Weights of a small transformer language model.
Size: width 192, 6 heads of 32, 4.53M parameters.
Architecture: tied embeddings, capped logits.
MLP neurons of a small language model. Each row is named by its layer, matrix (gate and up: input weights) and neuron, and shows model dimensions 0-191. Each number is 128 + 24 x the weight over its row's rms, rounded and kept within 0 to 255. Numbers have three digits each. A neuron's up and down rows have the sign that makes its largest values positive.
A block is one neuron, or neurons of one layer that tend to fire together. After each block is what it responds to, as a language model described it from the Wikipedia text at the highest values.

L5.gate370:124135115150129124114155143116156134111095171144108122155107121105121128153145128091138094082171120104128100100159078132116154127144107137167135120096162153132086123118133110155106117127139134140138106149102137141152179139096081146090153136144087166138165167129091105146130106097175134149130096139139156167084118137124152143136112168084140183123161162100117117154130131093123133134085118152137166154132115063084155127176103124113161105110111133105139131154136148094149152114146185123126141105122109125125124122144093159105145139070119142096127130115142118143141136141131139157
L5.up370:121137147093121098093147137107104153115095170112126098185113160147119169128091143102123120125140073133136147084132139144091160133114128148124113159138074111127098124110121135113164129116130091129126110109129108088120132081106113098130168171088146146117133151126107117131105147094136120116146098124143124118130162192116070097065139153146093133092140132126152184167154094100085177111148128163122147138105117156161130118146105133102128119133085104116098170129122152157138150103098139135085102108093120127097131132149119133138140128137136114103145148114154141121131145155147122153
Word-final suffix pieces

L9.gate16:148130123113149110091141138160140162086111133135144091116164124120085136117106134104098120121128067121112129114156155152123098063164185131127152152109138084092189101144114119143137123130113161154157098140138158127129128083140120104108108159122118147073106096130122187120126118140136089109112151149120125108145123162105140149129155079138140099143128118150122119115114150116105168107173106182174113114135133116088104160067132151126127111129121101132150110154145097142162135149116127077105132149158111114126119115153100129164119138140094137131111142155133142153171095123139136121
L9.up16:134142110108148123115140178145101109171113107096131125133125120111091152146145138106123081146147136068130131107123072115124151107159138101153130148157137134137156140124131127181139138160114123157149148136094151162145102119134142150144170150152160103140112140122166136156155148129169115158174134144110178168130129107152178114095135134128083114194075153128140132090171140130123158112135154127101152137135161152120133154127110125121128142148105152183128106114115089146118121118119148143143183138132131088105114147108142090117113147081124130151103095118122147146060118136104131135
L9.gate72:117119161074091102126126126113087117122138085092132151119106146175118146103164098132134095139163118114125133130135113131124131086122112094132129109122118124108157115103105117124144127116146137146161090139108101112133128140133117150139137147110091107120153139099162117118161135139108124118168145140121091154121119161121118137172098095124102146145156165122130134103144127148176129103135075106089142114138100128181158170083127161090112116169141133137105136123137121144058146071085151092141122151138163109070133126119089120113112113132169127111085114177125118112132070131137083129
L9.up72:123181158126083150159162138114142129102141137151126133149146125170142150148130103128068165100141128105149168137166140178136142113164134119120171130110112125106103146135178107097121113137120108116138157147111158106139112130104149138177145108101134138149131165119142123127122107166112139143102098166089126137153102164104128100145184110087158127170073168103154112126113144157101174134132105094126129120115139103136137088065126111121146098162110060142146147150133116111112153117106167100134147106092117153128123150094141127116135136125145116112120136127139132114165105142159084133
L9.gate114:137147143109091123088137123099127111154153060125086093119100169145126112157102112148156127108137150120071116136147117135145150107148101112124122121112125119138096134149100153116100125102092170130083093135141142150134094082153167103156186107132118190153144129117132112092147133151151133129158147143086107106103102140095099121098140120159103106139135133132127146107124085106149119110144165142138143120117200110204093113119116133113091128121158092112089127151135091124168117147126115130105122136115160074144107118130150148124112125140133146093116133117128130114124110081124120119
L9.up114:118142128087131105115150114110158114088112116123169166152099132150137130167102130099152137130142152159101123135137111139081126119138093167110114123162134188117124110119121128125127139108067076114139173132112157101099146150118157142113124108083125095133168140094114096139146132136131133123116180142092147131109122131147119130108109120088093111131093147081125147110135104158113125155167097159137118110075125105147123179133103117159148133155148165125139113148103124174111132110090125100146115141093125091097160129106136127111137154077078104139160163128135086103114076136132120109
L9.gate137:101165126139129116144146133126109105114151119112117116115137092184130118096150159131133080168114116092131121136123130154082145144109069114088140115123148119129172153132140125109169094163145117144159111083115137128114119104140127109126173126120146148130138141136117098163104141159163086112146154101096086154136102077106147136117103145113110073099123119120124126160132172125145152078147139100130131127203091094116127110074124132121151170148133113137139147143126106103135139135113141112139117114141157104138148104138122178125117110111137106116096140142167151145141055166159154110
L9.up137:107155092127078105129124135129110098177164132106137113115118160132149092162103115108138141148101101098109119156112158155123134148131109106130148156104100154174122110101106136106112124085108107138117086088125121157106128052128082142163166160116120122158126132138125088123156118136125125101090122114149171093122133108106109137136120074129147118131142095101198119085124109106107094125156100130132108170125133107115151089092113143147142138110158129090089183097096120158139169123125122127121113172101149112124134125156137103099113151120134113141130138110129116096165145135129110089
L9.gate225:128079171159107139085130130131152142107157149137156145125152144139119121116170136099159163054153148120137099173142086118117119123073141106127133117132126093149129102113100143147127067107143100118128151141123084129104142128120076088161132104105133118117102182119114149140154129161140073136139106147181134104122142151097096113129116104129125146133114142106113167196121090121141139155146128114119082125127184091147120100119140143141178095142113157103158125126094108119159143145114091134142149120118145134101129135117123100138131126152132123126139126093178116155159135105114130109
L9.up225:100131163137147095153142073164139143121159152158125153132121169134144173071107115108095128131119076116130137193083146117128110122113068091125107077087166117132163141151121130072127140151134133153122165113127142121127105121147101147163132129121150109107159109152147157169121095165116128109095147146159104114132108113094147141103133103148142140106137095111145143128120085176125128099105104128115180141128140127156162173129119180117168103147148097152157115132131121149156116140126128123131126151110130118132112102105150138122130161110124122095121138127119123197121142105094127109
L9.gate289:102130126111141159124138101151131136104123125106150132148138149166126183145123084118098159145110148157096124161127103192181136139149115056144129143109127138123124194089112139112127114161151119121129146112085084122118087123132097149147117096127078128140173132119131111124140153133169114153121127112103118126138136157125121120159153164158172121152125123146087126115130150139075178136122169155131140125130094175158108130106144141119149125130096105092102084142130156130127138129148115103137125079110102158113163081142137115105131129112114166149125162108145162149122127111118182139
L9.up289:122103097111144083108134155154135148162156138125107160102117139128171129125169121096108183105104086145114120123118123136142133167212112158139152155094156131157145119161115134143157101103135125137165134125123152145150143117171119095131112124111118135130094134144145102153147118071138143147117178149132095139139186126157114086133133104122132133135170197147140139141120116128104124139138137127143158169125113135138106133114153145141104146099088099135132153117137152150130153120117171108152137126175146160114107143138111134137111163167156144093089174116145085137144117175168116129
L9.gate310:129129136100108106136113160129128179181105114120180183141187130159134089139119105138097090088136113118143068125125097099120125146133160093118167162134136125123125125111147110111156112141117122150134143163092105140097127093137144127137091117122140171135140119149116134139095139133110118116154109124150133123149109123161079075139148154102134149113163102162123122109131136151123130117176126145183089193142122144122114131144157160107143116123141069144113126155116140150114105116121137083121146095171147162155098159095135137176168148131099135162142117143119130112167133120127116105
L9.up310:169160156091122106155118089122119156116139154121131151158118108152114156149091094119145134131127190107086121162122117128091139137124147134070105136143113130154163089078102131139171161130173175127103157133098142105126151140098094142102096098109130161133125117089112155140135172165119133121113125132129079121100134133126132122128123169124156181132125082184132147156137163144127128123140099075105119138119128159106149158093131139157165137114147113139125127099099124126162139140085140164129115133082135169110155124148122135129172111127108095132115132106136109122174155100143109132
L9.gate330:143197146124087132113116153130175145182118145089127123127119150136142126119079100149077135152107115109114111127157143133150145134174124118125120124116093152132093112126122173082103106118146141110126118147116133145106141093143117134173126139101113125116115120127140110126154143139107123179125148116122087141110128148115171146155112188103113076109163127182094131106096141128167152104152107126160131122098114100144110144092176125106150123153115112109083122134153143107077102132088142106146120148148138146152104134085146127126128175122121184096145140106128133127170119131179107142
L9.up330:112158127076138105116148139132140143102122150119130105096147111141144113117138162122146137163129135124151129108138134114149100097115125084147142127162166132134152150086116099170161108152097109149158093122118108128147154138101141126131101112066140128167142099157097130111100164073090119139105102099117167165128086103108088118170093143123104143089146131138124114064129129130109161118170163146137151119127130127183156163096167151127150120164104116173115140120130104125120123109127116105092133135067128130097142113128114143157106106169144133143136138137116114170120102142128136064
Year digit pieces

L9.gate22:127091139165157068122161140151143137136095132148110123124156163120087124117167195079165131106114132143100112130130143136138161143154149166186153123105102127144124161116110111144169156112162123165154156128105134115084075106133106144130123127141096120077096108129119143154124142125125134125135146108143091173073118116166131129097135110108126111074145121116133112165177125129113133143123162105133061122139114122102125134124112138171108167076131111127109109147141132165126144150161140095137135114118106130157193136150127116132115121084128114122144155144123130128130123129132169140
L9.up22:167116143139121058072106133096116094112104135126148104115096134161109152140144146125139154123096153130131155125138149139148191145144125120128088153105118152111157144126138137139146165139102112150129137113155133140103113104120145133115147150123121088126131131106170104148096119111109108132149129129178095136113127148132118138105108099104115104085144123160157135146128116119134172107122131175133082120097126091123110146126112127162144124112151150092126189066128113123128167149132079159152126116086102124090115121109107133074127081093145127164140154125156175136145147187148125166
L9.gate68:165097106152098137143147112130090140157120101064138160090173157165119075112101165142149139145153141097137119145162081099140125146097157115103074158172130109105120078153126164161152144144128096101134141135147114106117077100132157108141152123096169150112135142108139113144142137114103158144123149124105121128151133140121166149115163097110090116130115161132107170138118121130171175109130141101156114168093116151099128129134109118098136130136114109114127169130145174114079141126118121144091105106126177124139106122147133130099142115117116138187130156127105144116165146108129142122
L9.up68:134133100072138119118148112148110149111113091151131132086117119120122124129126131150096131158091142168138079116155123136122144148116123148104087115158155143130071189118143144181108115139117139062093103134142096141109118107143147095142103121131097136144135170127096108152134152145157125133146124137094148178137155107090137184100177122126164148135138121147110132159108134123139118099157165145117161149118151147171135132181135133099115134160124103145147103112172159101112124100150139140099140127113117151163095138172114153103166120103090108099128162083134125119129120112127170132
L9.gate127:106125096110153126118123108170133124189138119090150112112124141145154155120125162121142159129165129107119080092148102164137171149148131139151123094140110132096126132086142118143149156106138125098149117140141090153085144154118123165138173116160121165132141176101094124148156129097103098125185096118148134145108106148121098111114143100089138144151147145183116092084123130099108135123148123187103143109103134108118105099138142102157128128145116115128118132087160144128070110153106132090115119140128123128137163111150172157118103107142132131130127167166139086111140061126101116134
L9.up127:146045139139141096119125111138125088160115155132137110108109144121123156100132141105144124103099112126131092117152134097130136124135129149116088138136072120149086103140147147137141114122108109155113133133102098137191113105128119118148150116098121138147109101134104163111160140116134151049126103147132141096125132109159078140101177160138198136170136163150120117153146083099137100171145134156105147101147097109137149102109156152161138117146138132130120112130125136141111155141157119155152145108143075125136101102171169122141100152165153116169132127124165147097150114110121148137
L9.gate170:140133111092113109175130155110174117132143096136154163131131142164128122132121143119115097136150130139139141092177084104176162126158119171138097125145167146153136122192142156127126116195108160120139109145152119094110116102142159170135129139119136105170099180113114118167109122095151144108129110132120164145173127137102117105131103126135128096118162181135131202114140083088149113105111130140136133147130127128104096149129121107127133148114098078120147094167117119110128141148142128122134124109133133110147127132130122122102090130173122143149112155148160170163112096160128080148
L9.up170:139127143131141104131153112095133144137152129116122122104134135128090178127139132175082105129117141119114130141157125139114170139083132108135099127130101160161156107137127128103145133127155083123108136124136123135125097147145163166111105177121123149133152155138106167111087139140116126142133113151113140154167114161154150135072110142089122144145142126106115099200110107142092128130119086140156131128107172103128144129099127134114175114103105134136115111096136145114108144115132108112023134154159116133162051133110114094103133168163147141137110138154085101138090115138109129150
L9.gate251:138106094122109129118131118157134156100152134126111136136164136122154136123150164137134126137154174131123148100111160118155148089125161180169105116149127117099162129102132118099137120122136156067137159103142141160133106113107154119083108154144126133126182200059148124150110115136139118173124154099115154146166096153155121121121133134094108103122126085166124111137075154117128149125137096130152098129082123132118104106112119131140121146125146140107094157100131140134127134127155144117055146091127098161122115106110121105126145156161152120120142131138132150101191133095089143173
L9.up251:095126110133123113142141165130113124131091094162149148135121130130123144132111161156082135094074149121147140084156124158103148137139122124116133119136178175109174114139151099143130091124176060122158142150122121104150133142114097142135128164127126109169155092104120142127104137118155163129113151126117111152120095138122153138140157127146145132127150076130143148128129127112115143121104103165125131096109135137100126169130113148105141151145165085153111114141100143079118157074193111118113083092133145167171124157156086173151074120159107132149135144090142144119145115119110141119
L9.gate335:152114093130114156142135160157140089153162125157097091113108117151092140134116085144115145132144138131164118083147172127131130126127131128105146085149109158114144170126172125148129154113129114122156166154161157124111156153131137132087156166174124069145112127090177170146114102130134115178160133119129141102123144158133105134132135149146162132123152135116119103107101155139189123164129136155129087132070116117142127098101143143167091107088160118105157147105103101141166140137140134142127099125155124139140151123123131120099099158112115126153122139114207106103124153129140166149
L9.up335:104120110157100143067093108148155143116133136122103126142112104144151152124209166106150118102187114141105080122135120139127129130146081139140123127110103155105084111100106082074111118102145159114135125104112129140089144084142139085093117132098155088128135160099117123120143112112152117083101130166107162118136100133120135164128147130102142111162101142115129096115150137129132086107124095139132118120107081140117102129108136138098109119071151139151115136112134113151141125118101132115148167111110169141137144077152111101125116140169146155113134166120122135075133172120121090126
L9.gate342:146129116155110089101157161174128122131131098121136106135110148141123118114145155196142199143134094163150116130196151134115118119185113127152116116107113131100150107113146148125137110189148117139149154126139082171079152137122093103106126135111157161154145160144125142156094108140136102105124140127139159162122130092090151108154161128097123154135170117145115116140136084121109095109135168143140165140141145131073087127120174120124115123158124083114099112129112123124110145159154123134090164119121089147129102121118139139156084130115114148105136143173158109122130139108114107130
L9.up342:173148149135143094111100138123121115102137127119118124120149147141146092138100157182115132122151150142134110098127133125115101124145093111091127164136150133142102148115138186124146078128131153136120114130205110149074145099142139132080162123107136122146132122156099158114124081141136124119112159141136111112133130107144160064109132121148120182126154123137147171128169104132101128070096124122121119148137170113080077121130131124108114108098132096140093101102088141113108116160150135104138108156084122185144084101124141134118102147124133112152120151117085141147142135120099136180
L9.gate356:094133120118150136099143169097157137152150138116123099118120108093134095138123091127099126133166127096134124141108091086152129146146135105159115143114128105131112107115152156130163137145128124147110140108152117152104134108116141113149180122134126109113094172161148143142112158112089090145152088113137140144137058142144109095121148135117132091116144113186135084124137153090140127110162153135155127165080148134109104149111172171144136133081151123106136173112134159154129157127103114164095096083103127163140108091152194120119116101165144123127148149110152137114145075123142162134
L9.up356:151175133116118119095127128174165130149101133128131134141094150126113133132134135087145114081139111100111085100129159153143197121079092104102133110145158098115141126110155166169101149154155145137124123165129114157160128117122188121151146177136142128170090133133135093128146123142121129095109124090126111141116114135153090157128118180133137106155148140109147126111126184113143151158145131122138103178120164129125161126126142125164139135128108101116131125115161086129123154148115087130135129134126132131129104067151143127113118094160073105170175149120097157154138166123097154132
Past-tense -ed suffix

L5.gate329:111154123099091138161117163113102157086092163086128126137173125173090137154154162083131098127088095158127126131113123139137137100149107153116154170103116138124118123130125148107117123151112087082150085151103121110152147133106099103147096088145159129110116122099129129143163095177170149159138117115124109122092133171132096082139140140131091096109179139121130128141133163142122127170124154126105127154112113123140129135107106161069186140133121109159129098183100148139101119139141127121101102123127120130120106140130129144113134113131135149151182159094155123160178124116116148119
L5.up329:158139144129132123117075132064119188115136124107137176102134107154117112166117124109123131117118103104104118159154133176132147120165100117124126160114145134120106133092172107095119091166122123077115112154121102152160130118136116127151093122144140141119126142150141102122161113163129149150118125125131131113114146178169136086115145077091147093126156127178106146149141158116134108152170164152120111111107093104152102117099133158069146135153156104157143098109140096115070147126103124091123136107110107144094160144066139133133108151131136155167133115120159130170122123123136126123
Year prefix digits

L2.gate82:103120121121089121146126133127085167117158140107113120159089159150094124142069141084149132090150159117120130108127146143116137095154137087120169152121124108147128094112127134158083136124131131157104140136160150113112091130140082114118115154148153083129107110094147169135147168163109141111163100103152144086107150127118103136130124139146092155160116126166156119146189120135131145155135135113126106159092180111099107074151118089108151138115120090104091138145128135135107149150120167148120123171124105094133108145199137114132110100100142119138169107160113135148122167112139132127
L2.up82:108147125109117111152164115107079148105138144104101100161093141136101100143075128111113160109087152121155092091123168148138143155160159104121172139119133100130176145134129085130083162122143112118179153139118142139141088123139176109112080128121122129157148152100131130127129128118078169116119143113129118087128118105161079092106153118143120142122129111145129123140135142163122092133165124110161120140101120120157119104138107136086165138139141147122164127092120162175124134164096165124114145156151102116123127097155151105133101151141110139098198144145128149146177146143156138141
L2.gate102:109123103140159108130162158110093150091100126116115163098082118116149112086141149132159130107152061103109168137100151126155058110120125134107158100118153106113124130142130141157103152132158162114156121125147095132134139157102168112170170153138107105100117134120128152114132101109131088126116127115120106122082116132170137132126165097115128107132149140123112118141164164158121085114168132142101138141117095136131131125125159083113179169186144111109137137128118159099119137128140116070142131122159104100144125124076091117149110145094092135133164115144136107116158099084127110139
L2.up102:132179113126099111122108136153138153146132125113128123138147136158122103119144148114143117140131157101183144097140114143107141145127116104109113115165122146155129098153089125154116121160145109115108083141124065161115121079150115121106134135128155097125121108090093150110128128115140140104144116112095106109147125113066095162164143090132080094103125185119183128097158123103149100119153118091112085129128117127143129099128083160129098135135143132121148086157164137124104163153144140103119143144157130104102154148106089070139116137167099117169110157107121129116088087153144087123
L2.gate181:154140121097141104124152100155111185097095149180105140110122118132136121148113117106077153104136082099101082111128141111099171139119100139146129159139122111116118105166102110132104106139122149127128128121118089107087138130142143108189142092143078129161127142161114126151115118101103114094120193116121108137128136159075144106118142127077146111120133145130145138141124098111155133161102120095106113115125143104161152125152179141102175157127121119146117112181163118171150146147111124124124127118150106117097153129118119124097158138167111117090098143120172155092133117080125094139
L2.up181:099110152142138157117121153078098118121127125092108108046151090182110096134129154163171137137153122148122133125152155133127108096136138132123131161141149163126111112113158107127112142115146101110093087124109104162170111136126109154172152093151126145143128109160172159119147148113123082098108146127168103114161143111109156127105128121140139092103109108180123152092121127168108134142126108142120141141134135116142149135139125158113165167163107143073150100137131137118100141112104102132104089137111128084153086121124145117140095113151159148130136065142123133117174088136092125126
L2.gate246:128121132172103130120153160125161180118160088116109155142134110137154110156162149087115135088172132150168128123129111104162105085104103145129119157084131141154130149154117128105105130077127104060115094138110102077111146116114139133135141120130094151094117164131153088124157106114132124122107142136113119131137184108148130151138100106115131151096084151133148136094153141127099141128182128095136154113072100176102098133120133163128143135098117116098107120164143159099133091113126092123101107130128113183158116125113161102142123117088116120105158110137148153125123092101136125153
L2.up246:134138106148074101145106119105103125110109102102099112127110143167151125137161149163109161127107098148115137132100159133108176106069140120149082114127110149152154136095132091129133055110137103095106102144115088097155161139128147162118149088145101117149116133145174127163165166137124167162152110123140131164137098111135114098144121125114116181147114129128129116103122160162148130113123149146103184104138162150141132137107162135146095111098144089112144139140135115105125129148114158110092141112114112134127143121128119142092135149131181137122124113173207139126110116155149098121
L2.gate284:121160128158115093107127189080130127163146164158082114123095140153130098121173120093160132109115155103176118106123155119163092127110087121157094080142138135086106152090126135135096152090116111106122134149137146155170086135169150123148080132116101154129115125112130129101155123165166132089085110138113152141072136089127118130180154093125143154094106159115138094142129137101096125153158109137142127106150132118125088112141131135151131114129106141153122136153138119126124116164110117097143103127096165137161136113135108131163096106155134123119114160176114145115100147121153101120
L2.up284:102132144123153153112154137140159117140138136122119117124131172129124088147107128138130138179136149115151151108104127175138139097115094103147108154135124123113149119097142110095123092124156125123134111134061131156129046149122108121099123136143132145152157139144112164138160139114110116136123112128131142097136117143076140144122136139130097118129092157114121121118110127119145056197081105109101147107137159136142120061137142148095174114145147093142123119132083143092116102130132080151180111139088120131098100154114122139158137086137127159127148154144098106130171128125069119146
L2.gate331:115111123126077120128119126090149158104129159142109077117177156163131116105152146139095129131137120097134132126123089131153128169166118095088151115174166107168124121181150090094100177142135130121110133125097144157107126117148098154147112128110167125120101125122074116131136117137123117148143085113110136107128159126082112114135138113124136119101145089114124126098143148118092144158128113080156116169148111185087105140145138142122117124157119098132132170097124099172119124140150073132140161136158089112135087122128103139113142095111141129126127083100111137166117133165149155171
L2.up331:147152140129122132131101124105167121168118137127152109116178176173136129144165139086129137108156121106113131126156146098136142163099086132156147160138140123132136155160130123131143127130135113152137102119122158164133134107141082087128109074150132136124094162099113139126133126158082125125140128138091127145169120160103111130113107140118153111080145148126116090130102122161115127147084122145120133178141107143114079128172090193081100128162132101140126111110075145111143137166130116135188125112125091079125104147119139137135156069142129095135123086145135142156111093109160138141
L2.gate357:133144102133079092119167099131065165115180106125103139125112136140138093165135121128128138132096154148167111104129137136135112117117139140128127127119145113135098109114135130131096117126126105134081133148112131116126146143139167124131164093136112143170142145159149117102125147120104087102123056137098130142154126124091107105156127102053096104126151153135151124124128185146129135125127137109133147190170109141132148125105089147108132140102155090140089126139125176140115141157161099089157137129118107081128079091162127105164166091134147121097122087144119137099119091118144127141
L2.up357:075151144098112113123085096106113180138143142130137118124096137118067108154142104185160117141116164127138137112135116114142149143154135104131149176142174169138156144075114184134093161142146097136128130137110119148154148114137123151123105141152119112109179147143149129145157063139098132133081165144100114133128122124092138131095122139097128161126125153129101126150158125155121158173156114143154089164162111134099140116121172136125101148139128133121176160136190103109119121108107110129130140166142125145118144116117141149121152103114125144145136158124132176135181093112114139099
L2.gate377:119070109106080124093146128103139143120098105102146135141126112134119136106162160149134155122132121121111082110144138126120148061142099195127095121122175153134089135133176108121165118117118170108120149129098097136125076099124121124118124114145182149147155165133116157118135138143191124163105121133082154108129128166106112144106121098131146127116108120126125117113139100138119141112092151123123097137101148119136159148087188162152186121145101117132137111130121091154109098137119117098104156149097108139111149153101129142109079126152128088141188122106139123111103117147117108134
L2.up377:106143167141125148168152140127136146166119113113133111079156114150108135103126120113147130120104118160113141088096139143121117165097182136135152125172105086162136129122155090139093124146128109099136123112113144116149119147132139128150156093141133130118117137135142129116156065135095098143132159107135088098121153066124166124144144136161111159137138135121115141153112165159087108167149092120083167122109141111172135117125141142127169102110151143105175130122157128136158119132106124142150130124163119105116183161186084135145130129136146118145068168161174104133125096115120130170
Year century prefix